{
  "vocab_size": 28790,
  "norm_place": "pre",
  "bias": "none",
  "parallel_block": false,
  "optimizer": "laprop",
  "lr_mult_qkv": 0.7,
  "decay_fraction": 0.41,
  "decay_shape": "linear",
  "seq_len": 2048,
  "steps": 13733
}
MLP neurons of a small language model. Each row is named by its layer, matrix (gate and up: input weights; down: output weights) and neuron, and shows model dimensions 368-559. Each number is 500 + 50 x the weight over its row's rms, rounded and kept within 0 to 999. Numbers have three digits each. A neuron's up and down rows have the sign that makes its largest values positive.
After each neuron's rows, "fires before" lists the tokens most often just after its 100 highest values on Wikipedia text that the model never trained on; "fires after" lists the tokens most often just before its 100 highest values on Wikipedia text that the model never trained on. A number after a token or word is its count.

L2.gate1127:470576547484486485462509444526610468509502512482496484495480609537389555522459504454517426491524564473467502548522444458427482420461442441521518455559460540404559478527387505474563506504546513488416519432469390584619513494505413468531488449488497399521500545437528571591505476486475472543503510525490580530447543466591536549551596572456443418502468422434486498477550499516489504400554461428429484546565504536447424536492517487440496496541524398431468478526496406566504469490519514409561471460538446611482515471447520532508517637575561479554473523498520433577486469575473435600
L2.up1127:531426488415543488497508635507444459488609517492548553492411500528589519472553484519586500518560425521582439628601495492474545459534466525548513460479503423426441478438472573431605495437489359468508403517503463484554546467549475544476493470446501523433551609464564619512496408489408580484509518506487544508549566487626514542553508412460529510448552523488532490514481574479461489499432433404539438580520594518622503507483591470582508560399477472505527543486482476516435500460495623534516429525520452454471535449436457544493549500485528542471460481506470582485472438446457493422
L2.down1127:433431498473549598510521587470514435401508539537462434567467526505420451521504448481414500643452607516527454454499552473486420519551476557501545459448492395453536519477517420510502516466583467561591523436486535425478490490490501536534444653515487562611555515466436488434500512520508455479526508467472522490426514559434549436403477462601633416433558523446475450428489394528575530495432584570543600351469389537438614499481455439496443525506480509463448408580486542400504457456568466531504456550506629448577412565470546491563504488470485460501467506474490529464575489503483480508
fires before: " |" 66, "." 10, ":" 4
fires after: "2" 40, "1" 21, " " 15, "\n" 9, "3" 9, "4" 5

L2.gate1078:447476515621540466536555456513507511533459467507501581527468468486553431499494504459445504532551523462487563540536446487462569557536576486529545485506539485555462609511480494503590501524409588445438563465503462518482442539564469547461529531468435549517578507387544517505544461443475479535467544531558601522531464513474505512472525537462511576469521464588555477578484477578426490438497450490464440481459528436480515461448448533511537516447554461550474477454518476482517483534567517468661538540461490476464534547552548494478577511459567463458518603507493319521488498614516410529
L2.up1078:475557539549469538496503472523506511486470490491493492449494472462490478472537460518485483513526455480481386482411554509580505434541473472619529509493561586478540466475401517422450600513620477456455542436486576531427478519501558468511590530477498480446450404548442515494453509478523459557515539520448431538496579539508556547565623514505433515431434466433588534484533436375482506487437531511486530462517548506533522564505539512432515497465393483530587562534465507599474432491481454525541542524475466576528538464452492564454501488514449531557489501414476543467574493462484519509
L2.down1078:526560488539565526546521462573487471431513406512478485437509519557498424411507522485454454473526481489507533535474495469518557505521461538591509481459458549537523454466552466548436497431507449560546589422530599514510430492460510537467564534468475444491450499489523469516469548501524589510451529554489480478487466496546465479533506489440469500492538509528596354522538445452480559513380555516545418521450448552492537543493494441489452521519443411440532443411461542590475506459432463478460417585425540533547454501540575530500457437512478511530494534390488482553414526430458536504
fires before: " " 50
fires after: " |\n" 65, "\n" 4, " the" 4

L2.gate1695:530508527482459532395533493563538456464460576605447496433560402467531491466505510533407495439431440496463509440521483506541436403549586564414578454548626530481454428536489448527518479528476375534442537423554542405503553499450585537596563516463467453558546469476527521613472592500568429529516406484500494459420486500459481486517598464558542463420462453429520491485407529389562493448493463455464564505438508514531442644555458533512553462519445408413506544477510451528537546488594479470464567544550499516560500562472478559637530635523443546504592549497565553507452603514540472478
L2.up1695:535494509493498512480448468510455579524439571563431482507603453541517508556537534444427394550487445438475475419530408469479376465514517550421520555559591351504543504503516515512490537490512486491445537545464515478540522468520526463542535511470456524468584473566471451546585541568519458513564394444578518544440439480404497408506596451543525428517518479410539406556511388498541419506472509505472483513481493561528510584554510516568467497446516472479418485501563519581532563482439463476543437487408620428521517560526517472512482510440402549580526522503582484502503541506464521497
L2.down1695:500439553489422445568473556566518473506464512509405576513472408564457532530497584501525520488501512451449488458494533473528577541485492488489340581417513443467499543441544477495512497606533454617530559600474495577490437510476435505549468473481594520515534538464617502511514468500449492551521516480465489410463499446537433473542417451527525515522449511440496505596531419534593452461554530463527565491453473550531458610602523523540589626456498612505584521535579523494484519473574589506537487537368542499456438463510507483528500453572526539521444475485522432528478470544458440441
fires before: "2" 19, "3" 17, "1" 16, "4" 14, "5" 9, "7" 6
fires after: "0" 45, "1" 9, "–" 9, "5" 8, "9" 8, "." 5

L2.gate1543:485486529429475568523481384604496441503408490530499568451585585531490505553490413533520661407461524463534537583429490590543413484578554475545492412544484532495427457507494482550497427428534600480547428474499445495498562431510521526561543544422376476539553556471515414602448545485469534464486534496615552495412585499436485437478471539448477550468496525541491475483486616516517521526522525580458484486573459530415519535490525515463511516585484349456520453596424443561501504412445507518476585519583454471562487557476449509507540577492469504598493501445462463459462522469562487561
L2.up1543:511451541545468446487514491563498443508475567571515598541477478436486546544569524463450524540479392516499583572473539432434512487544532498524344480598513685537496491497505630520433461532469513504548570570553434494442525496456459443524480562524574503541562429472484548556487478516508521495473489480532550447429476400546486410468497479425468397482466446493463532461556471571560536457554529486471520526506483493587501530522462469501564558507539593464463392586582471471474446449469475520508436524547551430503467453479491424571481485401570542553574457518470509491506511565467526504
L2.down1543:560501453339496454487484425450523472524529456491535521446543412549427520490441479541490524514470497493528483448433490477511540407548475496455426564588485506467517524575508504542468407487478482500399513501529384591571503367432527583540444580599490504489579403506562560494591457523521539525510515451423454563506475469530514463518437504501503548517506614534493509531522512478548479489566476546443411391603458432450457519456536479451497544540410483623546562543547601556537532517508477535464474548463487462520509511507516535559550461466436566452476506395487522565583500407558514487
fires before: " |" 53, ";" 9, "\n" 5, "." 4, "9" 4, "0" 4
fires after: "1" 30, "8" 21, "0" 15, "9" 13, "5" 7, "6" 5

L2.gate1332:491525532496436436444416486578526455552458470507539451451526458429559513539499500511509479451449513353422498486509462608466551546480474494525408530381467592429571455517505549416455482519491522504538502458502529524536556515599451506466554488512453485625455427502532486529474490473473540527432520393473500499535546536438425487574540509434594490456477481528495453496500479586595530458517468449417519400527478431463502509410476512396562594542572517525546533474511441523503547551564501483545516528427461495482525492399442554560546576510526526511536544477585527402581476482538537511
L2.up1332:558519551568603523542552453526527477487519511626509558508457552510533519480482583540448497523489391510597489579446448570483420458448489480407491548557641538431506440516512598530514480461510489545490548447418570528482515508489500455534476554455466492489545546507481432510578528525506502561499492561533540416503558573511510465409444460433490541525597474433444458520500456452441601532481442594486464564549511539538422586540457454441530471511547493469483519457494440444481528515437401535522560562577486506510443500587462446468359526492558458491487521473437564524383560528471481527
L2.down1332:542511585505490412506470493524641542555472508537490480427526517376655497503571488521518480518425456434504448535512506492480458566371515529469489580437506525520515502504532483420413482480432422485502580548546533527541522435589479525489419558547436489588447429531521421468464505403565517423527460467434452493415538555415398430451505480478636424394548486454456499507522435410524545489460446458430534467507507484479604513469337522494594525459570570531448516540526539514564617531526446534477545455444514603469533509493519481483484509646530478503476474474562519509549525465522505493
fires before: "%" 26, " |" 24, " |\n" 13, "2" 6, " m" 6, "7" 4
fires after: "0" 21, "5" 15, "6" 15, "4" 12, "8" 11, "3" 10

L2.gate703:415576461507525474524465481531490508469445415500474495464502535415556439468547558439474516516456494447484474559535435604583529493429480529496476503501532534461469451461543522515505538541529444483517419477495401465528439466518479512553510506461378657419558538407534480546522599442511533577511435489533594528501512443511492523545476505397477509487555450517420513617502500479543615488479470418515508532511546381567472567390491447496571589538454396503544472494566451531454514570566496496626486473458484539466547603563550462486534484508479459572502486504534460509414545607485451493
L2.up703:457476503487565439522437417466473443516509499543574572430464588441551466547467470448567415557389486461554541500437585604462438395493507464501531493485438459480517416459484526453499547556552485472564431496468505467550487413457421547556441509444465571519555534411532547594512491620548573495476467538461450447538548619532594493455414424476561505486530554565433529407507486516431501506464468513473415516470460488474455569405475485462460509567519459514503576586560454574568439542479563534475590525601539591455585530566483535545532632602538543432502533563482521530541437548464421458
L2.down703:575465468579515471504499519526568482548417493468555458549460581512544555510587435425484539463518483541574391490518556494453560497403502547568504523512508518538468520473509533462391476445463525494420550443520558521503470522559473494502444482565554475414523465451516521554529479478461504495550548563486491556506447586451530531564539368560483495506477536528508551525551492544456514422487492513554377592552550520534486623492508569498514565471596483481495563506537510563476508527459498575444544539589482597438450445556539527502480513556501525446566553412439461500552547570500554479
fires before: " " 31, " |" 24, " CD" 8
fires after: " No" 19, " Total" 12, " |\n" 9, " Format" 7, " Party" 5, "|" 5

L2.gate801:479571450448459457492602480450546551499557482497525541479563442449401525384533569465499610481441517403537608437499471491532492493459502384506514571467476497451509366539556460440483470602544537511449569496478407500475541488500491596530395450417402461538490479480450459523474601489550526524486552463586506465460591470464511455499456436515504557459588488476538445460518529408474516452470521374420657418510542549504503559508509574454573507520521430515523433518519519384489421456537517443600509483452405517573447549543537489414571499419410532422582481498494480481468448557579509632
L2.up801:503390488491507458431468521511466462538508489498560417627474496484430467536513561436507482516557524511501517504551526496512576529586434502595499533423482523528483444635473513521543455429535497516432546391471433528523440504507546461480559537459457458496562509538564451472465416475385465427485472464572575418493524451482467380481541510505529445501497355457500521520459594498456476494566498454477482587532451530493477507479516533537536476461459458563431426515506442384496480480467469555524483463492450484416497539533567470518601410471558521465421483486417458429421580581540494471
L2.down801:436450473490597559502492499496534461513415514578428492432569462440395512506454505535456535521563408491482469390410502602422485447534479496584520502630548551492540489500512488518577469486487523398525428513456481563580496422515542388532425531473537497541483495473564649555490530441469475486538471501470552452471504518580536412438497467424502545455476479514479468591493565443572431479516485414526488480590522506507433455558479515489533510418540576579623530548568574466548620480411499535481498588567486474630531579510475514515501523483539482518475509538484544466535541547520470416
fires before: "0" 47, "1" 12, "2" 9, "5" 6, "8" 4, " " 4
fires after: "2" 46, "1" 18, "0" 16, "4" 8, "8" 5

L2.gate1472:492592567470429593513418493516502526477444507481508442432548543560410537494478532493497615474480503435518531460608515510551544440469505510518506503527445479533456438530479395496520487495509487509475533516504455551466548450546509550544514423456415442554479502478557485523511497498482478526477526435525566531491454555535510555573559499481467393527565428469648338565488518505508409515477419491394542469537607567472528429473517512564509438400547548586487432488519419528460444521415482461527532518485460504546527456393486473561554497514490570455583510499472558367441554561444510467
L2.up1472:461539428366543551487429490524453519445534520516510509454529504551398484458418492566539497523448428457484516471428478568531561518481558492608498504492542496463492476562465507503445474454475448566544506551459519552426448497519474531528559457494485482458478486499449392453537531501528437461402419452547556478589597467499528494522460516544438451546477477515494457527534476395464505403468504498496553516526457507490456452544421414549494515477576577496566522440479491416504458509507458494487552486562561347521581395481485486387554576494536603483503593463503418485486442482445555436
L2.down1472:481461546490509513506540487516593411473559505535441500518470476493486539562494513539530487507556565536486562516495430499440486484514493437525488563392471415432456469435523365508602488490477526601490555500427418560515469524436392468504446484492527555393543545505478460467426502536500518496530526437456498542489474514533430513527447490485517435617561462512549393619580529449587523547530538523473562486437484416508475511512530467426576505493450475457556501559482483432512587468519454514565370545542450466531547490474491488474480495459564506533405447519477510531552523510486448472
fires before: "1" 40, "0" 36, "2" 15
fires after: "1" 23, "0" 16, "9" 14, " " 8

L2.gate1547:442535609490529485478424484566491351564473514423559514521456428482587559526506452498398433519471531471575455638532538621504428505486438536449533507646476634439486514456474540536492514519451515584454490475431496513588469502443518539520539571519495447578434584473486463634584438397501413515562543568548507532549515449519536504508439458486448524475477426569534574467483510486566486467470491518508434493533493471465409578473433554470472442585402450413524516566445475573530494462478559505514468484565485555474516518461457594575562585534586485539551484488473465464555578558532393509
L2.up1547:454459531532581511481425596592502475456525547609419472598522498511541523496544450497511529487513500577562487545505492486529489509555551469491468470471467479462455476418494485584540452405500495388612480525484513547420456547484436515574661574498575485460497551477605431484539414507457465449538446583546507506523495512530469547454484662509603471449541554540434557490518563525577420461482455511598479546491455593476537500481598510465474494595524390466401462505511501514571504573459464427485589465473507523494470504559434508528504534540529444501470455518452603562469444497564552541
L2.down1547:457475488546492482410610587477588387494483541488432451546456547476539569468475540527448367486519532475443375552509510561490441607531560418522478471439522499464531482471431439486541422508439549480491525430481627359541437490483454539484528524455492424585435619483514544574420509570483476624517568496379492448497510522499431537471527518558515494468503448485537497487495496453587510435543537561510435441557484552600499492580493437504591476500491588407509479534547534566438526516448579492443441560486581456417565498545477537481554519557515504465438597524522535513526568434509414498
fires before: "–" 29, " |" 20, " the" 4, "," 4, ":" 4
fires after: "1" 27, "0" 15, "9" 13, "2" 10, "8" 9, "okk" 8

L2.gate1593:472608544487518516498440503502550426449536499495408555501577557419534494519435521565506541447400544485457321538600533530498466474476569528487487480467512538426515417481562533532476444547547549459544556502569583536546533521566482429500538531496476453587551504477515499521436454429473508553510613510520490477520467574482497462513487491477473602531540471535462419518496517511536483525553479555509550446514478557507486538461495436458572573562494356478581482543433508506483510441498529542532575520546442552523410477503444486610517516574524471433650549489487508521477533504441541512
L2.up1593:471570527536477529686427456517374472547453482512559466571553464526537403552496378567438433489526491491471539554410375577506517500512457406520408494493490481494458498528518527550400432468626462537554433423634554522573489534486518536519426613444505550494560526553482519511527550451464465498519498413541491473468454516457455456416510503514562507469537601485479527566420543442449546576414411446511426488530447421449434380409516535560499461554516517581475559604442435483597524457513471495575483497464567612559546615501486495419507538516507515543412485460481570409486499504544530505
L2.down1593:527540533482325468575412516507534522630564405540502542478513541428487501563562462395463477582555525500474565402446548546551539422418545457538447569505438542428502456500467585461471484516524467453509495449527533519557540507595468489560399483411498540514498524456490520526497485509537535533506428530472598415544534592524403400481517432563543473534548489430472456521408473446380515493534441478428501526580489485549558503480590456458575543484464540574374505527589464492541565540471553571494436486507508529506546602548474430483527453426469483521460470428514502412526494583521579466
fires before: "7" 14, "6" 12, "4" 11, "9" 11, "2" 11, "5" 9
fires after: "0" 42, "9" 19, "6" 8, "3" 7, "1" 5

L2.gate1526:509514479464460574513512556512432518508510543524509526526481505500503562466540514516361533432546537483453499344498500490572589493448489508470503491566462497506504563600417507425539485480498510493505512445603460510448442555452481577520497513542469402505405450459510423535499462577595515521394512528518589469463529513427475495514511558511487510434540423458476514525489495513517518571465419507447568514461635482442523454557507465483551456458527515454437495521478426519461520496476516479497521510494393471473512519436599473594418500544447525562458469478517438488560456489555470513
L2.up1526:457468420478463489527433485528483559527406517459436528510517570578431562499600514417536472476550579471479543500476493443562539461417502453566517585491496482544514391556459463443508459488416510462515581563492528483457458577483480527482535444544444496537365507479555554487369477522490523500445451509459496462528487465450506491486447492531551534583553480495468528482473550466565449601445423416457546524467542501470560554473416599645426531455430422555482510532512568532523408479388555396494458567519391596529482523487473488513586450441430559484443490508495472484524483518467464582
L2.down1526:480507512538437491548516468477541467430394536576468488525549515543476532506415425557486413396526529517551600576509543548449466560586588480482478507543468545485476496480550522544500419510462485432537459573412473395553485500512588505480598446570472557451476517462480520466507534468498550479487483439440461442436531409513524606487529487513521466556497531529531464544503567530563467449515511442501470372460383443557444582449469499590541652571470498586490360528489466494536510482457511433503434564480504443451494442548431506515509506446596500514533418383441630538479479494492553505
fires before: "0" 52, " " 7, "1" 6, "2" 4
fires after: "2" 25, "0" 18, " (" 11, " " 8, " |" 6

L2.gate714:478409590452434550434526509511563507472518549486514559489565587451463481553583516460557527441570538528470529454453580433417519358430470530612422452492527443474525529492479373533524484434459543451545437514533452584453597440528471497624516507368507493551561411559629601536482497500503541468470508440552543571434465552538479489445501509447513474550450473515475521499575412528527491490534554442460548502474518487486489466481475572482466481480496477467493516533511466574558634479530484497479473493450415620473570597480532608528483522434459542441515537519507513469502499527538632517
L2.up714:430555552474549527449597509504597540451460481510502448536532436438457482461500557464506526475561511499558496485495297439493542529571553492532581421511484559507519527416429466476499518526467446574520505414570518559548369616631464482372523444585557501570390489488487565610426554439496528551426599465508451495526614561557510578451555553523508457520416556526517474520493546519474577479555493476503427565526430506468480402497450490458595461541447475550466511578496474533442440527515503513534614566535547528622517424489485505579519572480618471585405576525492405455498461508552531517
L2.down714:526489467518386482571396453446467426446522420455588627549511572454585540488507503552550560532440493476547484537514595522509515499460493521503421462444446495524487464487504482491538527527486526394472473522496394532551517495343482543526485505454531449545541481464549542416473495558552445535470433534535509558578447486499504427411497481486526548554399433466521504513538391547528411423492562485482541467465511508562564524484524534521418468487529429472497432470512489536511535529527412465614459459494491482411479574515462467449488516499427563448540501488547474491498530488524527465
fires before: " |" 22, "." 14, "8" 6, "9" 6, "6" 5, "5" 5
fires after: "1" 97

L2.gate1515:518535453531426490438535479489638542472448485555463494483537537460491480454571458516476436462474392453471426464533494539505518539551476524433416456481539518493476466553470506567563506574526498469436488425536422437508462473577471470536524495528508472487501402461537509508523429530485488547456491492408536477456568503522448489524546500491509495480529552449586540537462523489589614569577473469447493488502494555456550488483470465480573566591466507448453441478507517408540534529457497424522511481509455461537530490479467535529393533414556485520457479493543520563485543542566523518
L2.up1515:435384438528568504693536504478453547436434434480552499560509545528499519529608463534469490487489501487428525488537485525465479559547456475458457491463445606562531482485567512529541451595421468545479585465536471564586527433566449638526400492505396422418529437490548503414492420502498538473427501489546550426469410482456509453519515498521443510586544470533548440432497539540524475527481446443403574499575460403442513414443421504535441471406385550506532438453502475488553481465526509502585499500459400681507555517442538534442559393535479566444479460511491524421486538447485489407
L2.down1515:627558464458445478449392623490425524465482512468481593499517491499580543568515565586489548577528491438493448420445526559545566520510635503548505515513460610597425487484480489515516537435487475504481511523492513540528543529465583438609542526479515510531473467479523527525380552552530500557523409486578452577469588583501524447419585464495466427448505490411569505561470440487494472569474542508549460428512498549549604588585526475550425469444588544576483503596474456413479461522485461481482493570493559479463544573527514472512461513425529451491525448524444458504602449483438466502
fires before: " " 69, "," 11, "3" 5, "4" 4, "2" 4
fires after: "2" 23, "1" 16, "0" 12, "6" 10, "3" 9, "8" 8

L2.gate912:519415490579432474532589480518499466562558574510505439459525462509444503490505597452511504449570551447463570435679406550518358523578573462438546540552564446549440473485505498489515509466446559569429469436523479498485531540578481531561532534517494544493557508549517508540515517546476508530574539536486474559451494429474469475577530449518563501510444577469449495543471364514533567525531409476514555475498525509539481502502544566555556464473527457478510461430501503449483639465557367486548456556515553542434550568483460547541474523477488516552453537504537496557492559478594539483
L2.up912:512492529540496552528654447522467488571518581519460517480469575616472523542542541541501559487539431464483535408477461439481467518535563473458517481450612509523489573431510497509453474454475511574541550440468552506473484506489495519583485472474510495470504453528511541520494507526453442492503585437511542414444483541459448550524572465545526505397371504497536454457514456412482572482486500482506462491493451525503418518538436587516534436454487484432550579443484556435529493465495372417486540570504486476370551514519485539499444549481525593541497541472546487490513521484553514538
L2.down912:572538550386479412486491505526510603378432371417484510540414493546456469438518452501479612335466455536559490597391653505464510484496504473562424549502517499451531523447491522537499560455607448471495589461535568530382534477532504526438511536491549587534468481554480562539525515499540537409492472527523579506406489526418567506452515460437519501465455463452535517510477552550495489502558544506560536555482518524548512484563342445554504535481459590467594561543456483481545544430511479529556517526433499420540588539503555509459485433557452501414545472562554497587383510586474435524
fires before: "5" 45, "6" 15, "4" 10, "0" 7, "2" 7, "3" 4
fires after: "0" 29, "9" 22, "1" 16, " " 9, " |" 7, "8" 4

L2.gate866:554509473636478458524426454488484521476460565545572500430483525494468445504579512565507485494428416436555544471447502481488464471591572548480526460510578526430423461547442551431521516583552442442474414542557412492472578442499404506513487458559477506491540452520567447608533501452415463536570522499441450503600419500473553492412597521450591478469511385490468481438434554559495515459493407550473508478532445504526425561506541516445641483514498508463526387523514480544471442498524551521477512480473525486579569463508513434641580579582565524580578448536522572472492351553566553493
L2.up866:496487443529531482539418369506406589522425442500611505595483579512488534473528409474490519515580489482499597461449527471463553482547597404531510424530601468465467508578463508497429500516548524521512463484527430609490510392472446393603613502590517447522454469528528460572556388500432524480467491498453484559529464471547506514454592507471571423393504478471472500503505487481438407525452515542428530503569511450560498550464540520470600495547414459506529466524502523572542376560452534492469422520525514427582613462585557376477589550568499608447502486443472500515556378461404536508
L2.down866:483546520365474478575531501558517423533505530445529525528452476509438460555441536491587574489574579527548409528581515500365477475508570483503518592391502518473552588473519427436485486510501494614500608527518605474492559459483594463473486544551534432532472535584468530478520512474451496378451573521574500574492431468460408495468501514504508451520493506484532512523563487439486489538557582427458551494402413494493497510544557551541472490469485444489525609566474477487451545466528499549489523477552488465404498525517430460451418417502516478377530540467472463489546537457455562548
fires before: "1" 61, "2" 9, "3" 7, "0" 6
fires after: "2" 40, "0" 16, "." 7, " " 7, "1" 6, "°N" 6

L2.gate747:500451495632430425449444549548534492437467480576564389439469473477485470508605530551490433494489435468553621522475489487465490576566491551434514461544556448459448474575502415467598463562486438443497428538421483434529575502526405536478501433531560514448537491562487521480613463492555482479464482486351480452481489503506486435493460512472578554483520423480414524469421555544465506513515543495520484491409481493526431569466467454486523439513637465490460394570444417568461549516471545537529520402488475428473513484524492432524473557385449397534568534524525592526427456470462495488
L2.up747:430409484576468527492458447472495525478447531592438448559495608524514517556439538482528464497477541499441427463544587407454622545465485493537527506495458531495403484506468428476493477517483459474479532539475508581475475519521386546537574379475421451537554472577523523612584535524468508513501459468378462552397533530541486488575514534519514538504487482513603426605511430497478476469541504422533555501474458470557443497521518472507485423398634624554444441555503467497468508432459540401548510507548502496480493542471568457493536444546618505538491439548556534529474403468656523561
L2.down747:565589499498520488445398492496545474508491529489520498487608520543518473511522392532491554414620405441569457490445470515574532537557396501481560501513508455458558569444527485449513454490521540452544472432494615548490552492511553507460476427494499514409476426610505495488549502489585510431487677532547487457547504557585469527415554536454456517441490511485542548475581557472402492563428462466444485550492555485439455531460489549460433551592486393516469608467504460497533592451499474487491504497554513476533485508428578427575439510495472480531491616524475492378507515465452516485
fires before: "1" 56, "0" 8, "2" 8, "aged" 4
fires after: "2" 74, "1" 9

L2.gate1701:406484451494457543344494391458617567487462470392443545517440464423385432489511508529458506454471591446546572529462436438451542474451596465497440544508504489573470596522433434456517528421508491437468487531455432457472480557512435499438550558510466469430547463524559562607464538507443415500452547541482517547470612484489469456490530474529488472512394475551495551546617432485478452427408531462476564515543479543451548541502386511466505442572561474597502444450424464516559455505493512527503531517521449532502507504552578426539519533521438602485488564531461477544439463575482562590
L2.up1701:512525473503456497526536398442520506486522469465444545546441524458554620356536479461426515490544537519538556410474397511541470388469478406467547522631489479515489508556494478540548481472531472583465500382578432534494438444444522551496485517527429479549505470470544494553507571524495528507474546529471562474381512477571476442476507469541538468515504503613465477557519570495548532434460534491520563524554435550457470489459532569515481503511489493489476430497573469512536444460477490494457505627578463555616526505530543465508422566452477492451400411530538435415525505524534557562
L2.down1701:430475478450397504516420492506516542578475542460553573500474525452477459567462522515549534568470496518590400523512591499517478518490465485548498491413562515576439498515475498498521504504430514551514526505535473532570497546468498547527520445528509461416539523494625487512447550469404430498431490450384460536501531584481578596588524613495455469469499496359437578568520420509467437490551480480487488536538561512549512579521548555539513431531452521562522556492554489535443499581581479530502414548558394599449595447565447421422519463542451527582413521506506444523462528479572549520
fires before: "." 29, " |" 19, "0" 13, "," 6, "1" 6, ";" 4
fires after: "1" 63, "2" 36

L2.gate396:475583525474518557479439546511638495451573578432459519487492448482545484500455454418484459534420490572514438567503501480509435509484449507455423477515426576447589422490511426569582513489563503423467556498505554472526475483473545560502480596537501428549531544497513532547505581375544501472567473541487524536520620509587522542543486518452448445487507475450471522484556552479468445531435527435426447531509540443491510452461330420522468515515456531474537533534504522560637510460472510477504535439577549493541478493438509576567443493515446526558551546512530451484493561488536493530
L2.up396:496477512473548569439476548522625495428534449490406515517538532519496566421566405483427443480540541436552473466438531453510508462532431537425480462510495554499477492483486399586514518498501474450520577468514584528463455482485514512492543546459533484563501526661527491454472476441528489464525453536412506521474602458566530503537511505424498465498527450446352456571472539423419414522537491441480460437518574480472495399499533388504440483543468448504507508498458585535548498398409453562480582435544465561438503523410492445444393378429407538522462523518461518456572582463550507461
L2.down396:462451488470505380574542515505479525481502478541473492520448531464341521476511560495478530486646476474510454555548634545481583425555520518524562554441486486538441584496404534461472483494560530601495529534525453545592510553449494406480515516464464581489521480532512543556485517462437529467462544508466535533532471484477476534490520515484511485463495446487563515471409490480541515499514509478491517532543437556559503582505601469515510462530530537457550494479487516472458602520516499442438524538444461493552519541471496447437447544439536472427497450545508423529557456516483424517
fires before: "2" 53, "3" 11, "1" 6, "4" 5
fires after: " |" 26, "-" 16, "2" 13, "0" 7, "1" 6

L2.gate1584:514498527500495514463594376540551513420431464517463520484581473532453448547554458529369545488441505462453517506462412426471356456544528465473525495492506447563414423525464388491549528537528489590503588446487495442537397505501571633491521490466443538493570540585528480559483478559463434461493456559464505492465501419411525511504565503497533507509582554473478501455557487452533491383545446537499490505560491616419434457521531584565453497493532564464537424520528547458599530439518466455555497474545452524542468590489560572426499510542490554506494514545526458555365582573627549506
L2.up1584:510519549527464505587470462528510491605494580461531434446482478518458511534551611495482519513418525359567514490494521427545492427521505534404507478451538486531562532449395591585506507556551482424479464597530414539439551558611501499465436510487460461453539502470550617508524485512570465507569525557513478529461481475519555487449575428545520520481352476493536539474418529470454611466461482433473529455471527546557478516528440541481541380553532486428460385502380449441493459511529531513522458523499470450490454454462450503579436468463495454547539502522517446431492494530546436625
L2.down1584:457506442466451473412517479530610486396480442523397465518488431631472512589615471513397528433435555433519441479437419487521650497590510466578468520440536568565462422479408489487521455462596431487497531491491495464471405482508500500503536526365446594540493509613565516485492543500584480460561444519435499477523529527501465473482543422511508525536478539432546464498543436433439559434491473460537553448586470534449470438477556562476464593544481522467481432428450502433568420369476517548493534560516490521518449502553569489535496496457481554499481485558521474466455527542611512495
fires before: "4" 31, "5" 16, "3" 12, "0" 12, "7" 7, "2" 7
fires after: "9" 50, "0" 27, "5" 10, "6" 4

L2.gate1571:422522521440377577478466435553550489455457582521539491570586533551461565501425486447468504442514467423457479433612426581500498505448547547463495521536493491482572489475419552519521485454459504513447438529538416463474565462541535530503566522502479436532436472438523379440452522486607546482515552520553482492459425504494496484543497525509436459502518362500438464584560396504516413521412533436500523529513524521416575483444450515486510470581495438492482508573439439511516472520524425401509474467465459559429458412396505531481471500484449483551486502507516621519463518559547439622
L2.up1571:516506467505482604587457479539551554536479502516561489522598590586453520491524512474556553480439480438486484472529540338551563479473580453519471524529568519471525574503444520460557497519475515486508512534552474529499544488535458525539439416566502487497442557513462548564524553517502504530460478471503394513543512549474519562535564556549446461558645583523499503551442443452494546471443508438529489588521549463411463424477501527631414375454495543431458424434477492471542472447553443545462501484535470500506450554437526514482504441526538475599429485506555470415574441462465465497
L2.down1571:511398531538455514518507547540517473540516479489491506456505474545580567517532522550472489412537523533401505522546544495437440524438536407508493533526424529493525504505553550637501531480577474480537409402427512534537495457459510549492557462466511474520560491512496519532481483440522569516420502439461523469492536513490507511510462511536448524580436554487548505506514528510492430470451536431616567414440454436515591509536516461432528567484472476464461569506538446477584540487490502504508415539513467514541485539562524513507407483492461587428560457433496514516489490533517484451
fires before: "0" 76, "1" 7
fires after: "2" 34, "0" 16, " |" 13, "9" 9, "1" 7

L2.gate1855:454486470445436467439477496598593460527554473533504560565562568420513598606520517442509464487467560464574527534523493436483542477475541486563458503513500533483499588534449505553457436463584449457502476519454510497507518452460497610522502544470506461530563630476552465597412525431341433515468549480514436456448565470486486483516588504485558494531468360505484516482501508459462582391471484434527629571481500582502443521436370484492466493571483507487508476450462496524409467495443499517489456531599487570489462556570492553450573426485508506540456409520418433419522506520543521497
L2.up1855:474560457523610445385454464529730486515534481400454542494415513450439531484445572490487475492454485515507528485490541418459523514564438509536559550518575438411482520605439510514533500391475406471482498442485493467563479474464447383485518513485422430577524543443558568622452592558513434530616589546437504606501508420503499515511503481519517527492498524578500486482575549455501477417516498460529483496491539481428542605519524471411530549565497422467558421430537591501443474526442490445473498546560413568525558541523502522506581634536454555421441615482534486568517552455527546529
L2.down1855:461467425492342505513558621569564501523484514555482540562520472493508539481440457527529479513442520486511453525446516486472451537423497473492548459401516485508504526522480472493556409523509491491577530507525521539526527540545457467437457444535528464585477535490553529462446502461425419540458550507462552513481510520442469485466542510526575491481476470458484543477452517437468457476480440468564608529440432494513481443523528528610584427525434596553476559533445515486500508535548523608501441489473432579468444529508536548467550474596449483500526301424533503481513485486576554530
fires before: " |" 34, "6" 10, ";" 10, "2" 8, "." 6, " |\n" 5
fires after: "2" 53, "1" 29, "4" 6, "3" 5